config.toml
n_layer = 9
d_model = 512
n_head = 8
n_kv_head = 8
head_dim = 64
d_mlp = 1344
vocab_size = 16384
activation = "swiglu"
norm = "rmsnorm"
norm_place = "pre"
norm_eps = 1e-05
positions = "rope"
rope_base = 10000.0
rope_fraction = 1.0
qk_norm = false
attn_scale = 0.125
bias = "none"
tie_embeddings = false
parallel_block = false
init = "orth"
init_std_qkv = 0.0331
init_std_o = 0.0331
init_std_up = 0.0331
init_std_down = 0.0204
optimizer = "muon_variant"
lr = 0.00833
lr_mult_o = 3.0
lr_mult_up = 1.29
beta1 = 0.93
lr_head = 0.00804
grad_clip = 1.0
warmup_steps = 200
schedule = "wsd"
decay_fraction = 0.936
decay_shape = "linear"
final_lr_fraction = 0.1
batch_tokens = 131072
seq_len = 1024
doc_mask = false
train_tokens = 1246000000
steps = 9507
dataset = "wikipedia_en"
MLP neurons of a small language model. Each row is named by its layer, matrix (gate and up: input weights) and neuron, and shows model dimensions 320-447. Each number is 500 + 25 x the weight over its row's rms, rounded and kept within 0 to 999. Numbers have three digits each. A neuron's up and down rows have the sign that makes its largest values positive.
After each neuron's rows, "fires on" lists the tokens most often at its 100 highest values on Wikipedia text that the model never trained on.

L3.gate1288:513488518488485494529492518467441470531463496519522513459466521529493523475498508455495537479499500464462490539527499454463478466478491471497484517502504433467507481435516473491504504538500517503507504483522506486479538537493481513478503452529514508517490511535552481517498533507504525476468497512527487516467507493539522493528477497541532467490508542507456474508470509448531470464509
L3.up1288:509531500523458469520481557494473508516440515521528495496488528487468506486515523462506500496534476487519490499511483498530502502502515543511507498435498474500538484458531471525475508498524503473540523506503519499479532512439526476532521540505491470468457499439509476512493496550547490507465522473467483502485563503535486506512507480509497512491464466439543550476505515467495458526469
fires on: " and", " &"

L2.gate1101:464498486518470492509459492531461531476436508478488494499474470470513487470539537491480499506524452489519496480491504447481524485546529490510490435491497524516491450489472509551492519509492493512476544544496557535523473472507439501436484501447530545507516536505503473531462499472497467477539504478482497534502483492498505488505524501545522544534517496514504482524493549512543513494548
L2.up1101:470469479492490465453443484509475508469459527431472509496512469520493488472518476559478483522536481506506508470457505475532500495512502511495522498470460490554457481517451504510480547550480470528518518503563500474472488483503523520440503456495499520484515508498490486532525545496492492484543496499484497537508453492478533522483517543559515510560470460498513542476507503545516515514503
fires on: ",", "1", "8", "|", "-"

L2.gate1164:524538500520519524542489510433567511470507527524490528472529525449503527440490470526485548532533518531493491474497447526478519518507526495460519484502504469511508504504510514513494531540459462516487505498527496444484501453502488469498510520478488517503496456511480487511507499491514485502542500482534475522463494468511475474510476531546512516492522465473511473503513513514489481471491
L2.up1164:476501492515546459498506491464509512550550495512489504498487509481517491510491507537503538527555534498465499520489491468489494509527436469424475507525515468535530504524486494481498535515522457507536508474570517485500480495510498495498481468458514465522512510522523522478500527481546466495536503470540508534481521534473501501497508501557491475496545501492511522447492501497440555469477
fires on: ":", " –", " -", " Mac", "ac", " +"

L3.gate664:489515476527484493463460486488464482479480512490481462528515518496492516506500492505502466464469473504506499508477542503480522495460470489475519508507523491472489510448447491502486521479506511488534494478491488484503517518495456546501514535494499512519490494520521523483457497484507476508509518507510538490500454504476522481497504505493477434485514520482507530514442511537485498461470
L3.up664:512461500526531529460483488476506503490513507491534442488513507515492463517518496542525534480539522490490479495525507505495504503460518486532457529488487538474449559490529516507522544567503496541483506472519514541495519516489502492526508516522477490502536465494506479533487508458492461498476497460518473474527451505507526520528518434471520489518517501482536508567450533503540469504503
fires on: " |", " /", " of", " to", " in"

L3.gate269:502466492506487493567470467527465505497480502494524534498460490478498505479516471526500466516505489534471501522534541477483544499488512506515508513543515500458509497526560488420546550490517511474494495496555520500497495473467485511485461497512553501494503528530525500476554497511538526480513489518523509492478528471503513535496465514479529507485474443477527480523497503500492530481512
L3.up269:475491477502543485496514506434487424505496539498503527465455446456497499522512523493474539522538521492517481500455481523477510523503517498518502487519485488517527499513479501502513528555479523451474497484540528498451529472489494469473465482548482514508493464519506497506494507493515471463481518473488500517489510515485478497512470510522502499524507488527454493480493492475521541496544
fires on: " -", " ", " —", "ic", " –", "—"

L3.gate1335:450476485527508488497464486534494507464464467573491476478475489481460463452454489518470499541487462518514482525497487533490520482515502511468499502506519502516510478487455492471489541472479464456547474495521530511510511510456523500441556569524521474497468505472505450512509501497472491513520487510508501483523499504454487458510508484507513491492484495507523520549507508516515479529472
L3.up1335:481496505492497509540472527529441474504466506478489534502496505518471494553456486528466539532509550483514520489452483506509526492477494502520559518469483496519505485497511491464539526471496524521498515555511513501505564493479516523481513558502502514502516488499505511517507482471473505566559491505482507499525516504473476432505506459526506478534481528514515540497495504512508477508522
fires on: " |", ",", " of", "-", ";", " and"

L2.gate1244:488519504510473486494514474479503475501500471533540456489510475504529477531516476424523516480531484500512524505492471487505529482515542454500482534478511499491515498487530500523483502498477546531532525495522517505484461484486513516469507489523501478461471493509481471533586475499462464497507498455520494509496518508476488478485478461486534488515495476487527481518496526509484507458491
L2.up1244:512525440494476467500505474518516498512529471527541480551490497512439498534471505463527483518481483492506513523478510486498529487501515479499544510519518468511443507519508497512515471511522496507526492514495500499535484450462482458505508498507524488522529492509478484496520493526439494464528474507561492501489544528535498489442486470484518480486489500505506573495449530484510463531485
fires on: " Co", " Pal", " Port", " Pain", " Pan"

L3.gate871:484467464500484549507496497481453507490499508539487492496533502479509491496510505491511509485527495488509540515548478460507492482511551453482496525492446513501469518496508514506523510455553530495471530504524455483503521507487510523490467480506486499491502526496503530501519562461555499473521525455547510450487506501500487486521552492473491499505556525489483507510489459529498503485490
L3.up871:539513485471535549518513530517462479519509478485518519559470500508509497533508504509515497466485522509477468489520487499497492520481489476517492468533487493535501524506454516509497468497509498508486547511484452506509472506502478480501466484487465501517505489524481513466506475532520488486565530535496497472551520486523511535502470498519475464489511505494502502498470487498479485513529
fires on: ":", " a", "ra", "rust", " A"

L2.gate75:496505465477568530481497440526510465506480556491477516465478490509520489500501507518496490466510507471517511518455489531560536493496504509523549518471519492509530548523444492479481518511448532503505458527536464488522467525495493485540504498494467494515504473496528476492511486453495526524495486511474508519501479499486490478525549543473504522484483493522480495524521503470474523486491
L2.up75:540499512529492521448474517539495494521528515496464522518494462506527484509510498518561444461527545521532485512530494469466529502510454454513556502501508544487478479539483478531528486503467521499531507523509487488503472505519467499500522519502530491522530489508518494480464505490546488510499462511472491481450503485511479452498442555497489494488479498490459521482490503551498523508521
fires on: " of", " Gr", "ed", "or"

L2.gate594:506525466508505458475503487526520523497518541495503501507552492515469533470454503485519489527512494511483526476538492501518527530516488505471472503489483487499525506489493490474506503459570478457503497508508513551495525477514513448539463481485465509513515493543498495501490508470481512503532502534510491507499495479516483498485480519497503500534475471467545487471475461500520493531539
L2.up594:502503514489512475529470503528505512509484513499487474498496539499444503460490471547482536494479508482542479499491504492486523544512496508523554498465496487554475496468475520529489555547523518484493547557470499498499469455544481482486489440496464515488518509531519470518503549512502506470479548505487494489509489499520454530463457479497518488540481501481501517408514523484518478522455
fires on: "|", " very", "1", "al", "ly", " Jud"

L3.gate142:523481436513494483520461505499523441532495507469470481542505508516526455519485510517523490458487521474504498459471520533509436499477504492475477538482505492499487545538497459508515509487518523445481510509508466497545503482506493526506504506506427488505492490479484477478495513463543523520511517493488499484486493527524515524519529539485487526518510511504500475508520502462450472539488
L3.up142:486510514475505547483486524498509472474512503457495513533434484483487503476511462521511450492511536518477455526483516507527516502468480500484470547516565524493501466513481471453455529536469481494506514522510553493450431493531494509477471474540507489512506469501450548466528505457504529465475491494478517469513500523547494459531497538512468490468504538486468510502480517516469516533506
fires on: " |", " (", " in", "ed", " of"

L2.gate1000:490479509504506491512479525497549441492482499504502512482473547473487507530477495490550488499504550554499524490515524521487487517497479526488509498472500544548524524526540511506480438522481525520510507505508528483520505454513486512496491499461473537507516526454454495509515523474505491540524516477515468519503504494522506483524483556498527484510496518499492544470502457477514486514489
L2.up1000:528505471523506504474492532512521455495514510516514485488470469480506467533503476505497476553475469519501547454495500524491521483489533515484523514497504528504507497540496496506529461521508488491471504481522520492485518499472445478500464536410497515504510492507527499492542479521498528516550476482539447517498466465529506522474519537498521492503443479488446503494491489531492508498496
fires on: "od", " married", "ad", " Mad", "ud", " sexual"

L3.gate937:476499497489493494455467485482516492482496542511526511502532481498478452498482475504524516499443506491493521469493492518457514513516487469458462537511507516492508531473474517476567473467487530527493478530498522494500544511485543540486570517458483485474526467509536501517534447492531482477517470524507485482536501491469475477508497505537498503474511522555503461530466516548511485492488
L3.up937:449496503516464467497459501493466445509482502494529510517481457483464473501493536493453506514508479526498508455496488510506481526514469497493463516452494558466521545502469487514564483502446513521487489517486486448480511486512480534510543545500526505469518456525560542488478491523513489546490468489546473486549517448489533499524520492520534503534491519485527528515484542490496488508502
fires on: " ", " |", " was"

L3.gate379:465466524497460566502541489504491484503505537515516515480445528476492475512453532472501528496482561477521534513467497480534522487500489480521504523505459462485517484481499490505511477523504498498519536543512513521481532507527455469488488512488495504506547516518474481475549508505517503527473494474493487450486489495525478493500518499553515506484551538477484530520494558472510509504475
L3.up379:482517493502524508515498465523479498470487520487511517542458518505483515463504500495445504513478494435538534459513492502483476555477516480545512524474510492498518514488502523478483487518512482501517487525461513471521527487474499471486477514477481525501475462483488466487518552511476487503529545526491475540491512479501505529503510577523531543503504509504521522501496514495568564502498
fires on: " (", " and", " ==\n", " possible", " &"

L3.gate993:515514455499488485532534492456463507464502510495508522503466490445530484527513475504498497523466550487509487474462489526529521467516502519497508559521495463478510517492513504473491543493513420506460502495502525491488544490544481456529479481513492534490501525505500506469464493523489525487495486487478481519462475450525465514507519557502539499497511474496482506491508523494526548552471
L3.up993:487545488513542486534485518469489514480419521511469519484473549498516530530533498491494524526499524546536528531520479486517524509484510476530500535522535475542525480456525516468486492504475508484500485529486510477562548504455489461495482539494529497496488491522502502514499486452495469488558515519440545518468530444520488485497491524503502499524503491500512521525507509556516461486490
fires on: " and", " location", " &", ","

L3.gate833:506512549525509462489447473503468489507566526488458491493504533488508493513490496495471509464478511509514505518487504545494504527502493550545478517509555433520528505476492489515461478528479494509515492498524461487488488460491509490498495563507491491510492542503532510518535518479474518498503476471499521525495509493469405497501508508502442517513528484437528528490486504511488524500499
L3.up833:506520512470450523473457520508511485550505499515494496547535520522506502503484479506456463478485510479454471460473472526517497498494523543486492501546482502503497537512506530510436512482516508418449486483505495490478468518483526535500437540506531476553546448494531516493507498499558502506503499526510527482486491533526472488491513466497487521469471527474519520516488469482512474482504
fires on: ")", ",", "\"", " to"

L2.gate2:504509522512524479504498471505543477472532487511479471500508466505485494500485529519445545500462505489508484435524532524452489532499460524500507531480576500506471502462522508526465528482495491504501479517503518494508490502472536493500514542546468533500520502485516476464497483482489500528509492494483504472480531525482544491517498473499519506480468513462493473502461506462533480492456
L2.up2:523502586530495443469522478506494471550467471506548600497526501522497522521551485515481506513459545476465500495512520498523496532456526493490495514517489498511474503496471480491457486520477502511468525479506516511467510522493487451501501525497487488474469439479481503494465501542483481508484449492488446479491479531508494499503503431476506521489489522449454526517474494502488540479498
fires on: " to", " of", ")", " for", ":"

L3.gate591:493495468424518500527513502501492502496500535527481495477506467528543448522546510510497526509498524482463529521517518468475485465520513494503456480524494527525511516484471484497507463479480505506471476482515495507491501471543511481488548508465523473483500478480511459465535448499528496497530508495487531487504526476484507506531483577464471470543469487523451521495464527509498439490517
L3.up591:454547473529524509498506506481519493490440468506506494485498515526489540464521487475537495493511543532479511524498492457499509540522529522466498505504480512510487497467501483522483503470547473520458486502433492529463484462514514532484519495500462513499510476503507504536494492483499489490518488514512486542515507508520516498454532533478475488484471459521490540510510525497502496463520
fires on: ".", ".M"

L2.gate644:494517519473487483497496517477503475495516461458491480501496491477461450495518509525527507516471492533561504516464514495488490469479490510491488503513460470504503486515473491493534556508517463503478513507516491508522523533503477497486505531461468496484501472459505481499462495512485505488545488466479520509515497495511532473526540483534505541474493502514455489501546479491524520438526
L2.up644:517481455496545498500465501539479520536490499551501475505490467518462534520456518540525496532549498553502503496458487497508476515549520484496553489471537548531492520506517439508446500508462480485507467478483535442460501492549512500518521501474520523473475497521525531511499488497513498547539476539538483527469498490461525481477541534525497514506485514483518498484485498519459490492517
fires on: "\n\n", "===", " |\n", " |", ";"

L2.gate179:549528494473510522515524466512507493480500493514511458548495498496520598479518488505567517525476482490487505479475451513546523479450479547494492496425480543491547495506536494486442513534510511479508524468518488425495527494477531499519486508536512498475532538530509500462462498493481497492555497497498507510485517474485494478478471494582490500517498515502539537529507551549482533477516
L2.up179:484501477515532539496508513515516488491494529502476509537500485470515465500504500511535526474491474524472518479479457527527523485516485465500456512440462517498504482484471468519481498547489495473498500469511480417502505478442532481504460497527562455515502457502496509500533436556520505523510490569509498486451507517453538532460564459509479468503523519494523521493501493530461549470502
fires on: ";", " -", " –", ":", " Out", " Is"

L2.gate236:547472516473488521515488472491494473464558485443486493517532499496463502481491486499497515481501510510484477508536500511504459518493494512486528476495523523467463526491518503572506506502494477510497546501500528491539503451509554562498458450513476493504504507469523534531489499523497508513508519499488515498513448508542482500457528481509505535478513505478510526530498484500504438472469
L2.up236:508537533505535511520461529506501511510519485525502500574487483504455477484510506515540510500518449479483523505511492519567488509515505502499559458479498512496498484499475530502499455495499470496510516475498505498464481482498501538511455561515472519506537524475479492484528546477511497487445517477533559492489495498529478486482487512456509481548517495495481502511478483573505508466536
fires on: ":", "ed", " card", "ing", "op", " cover"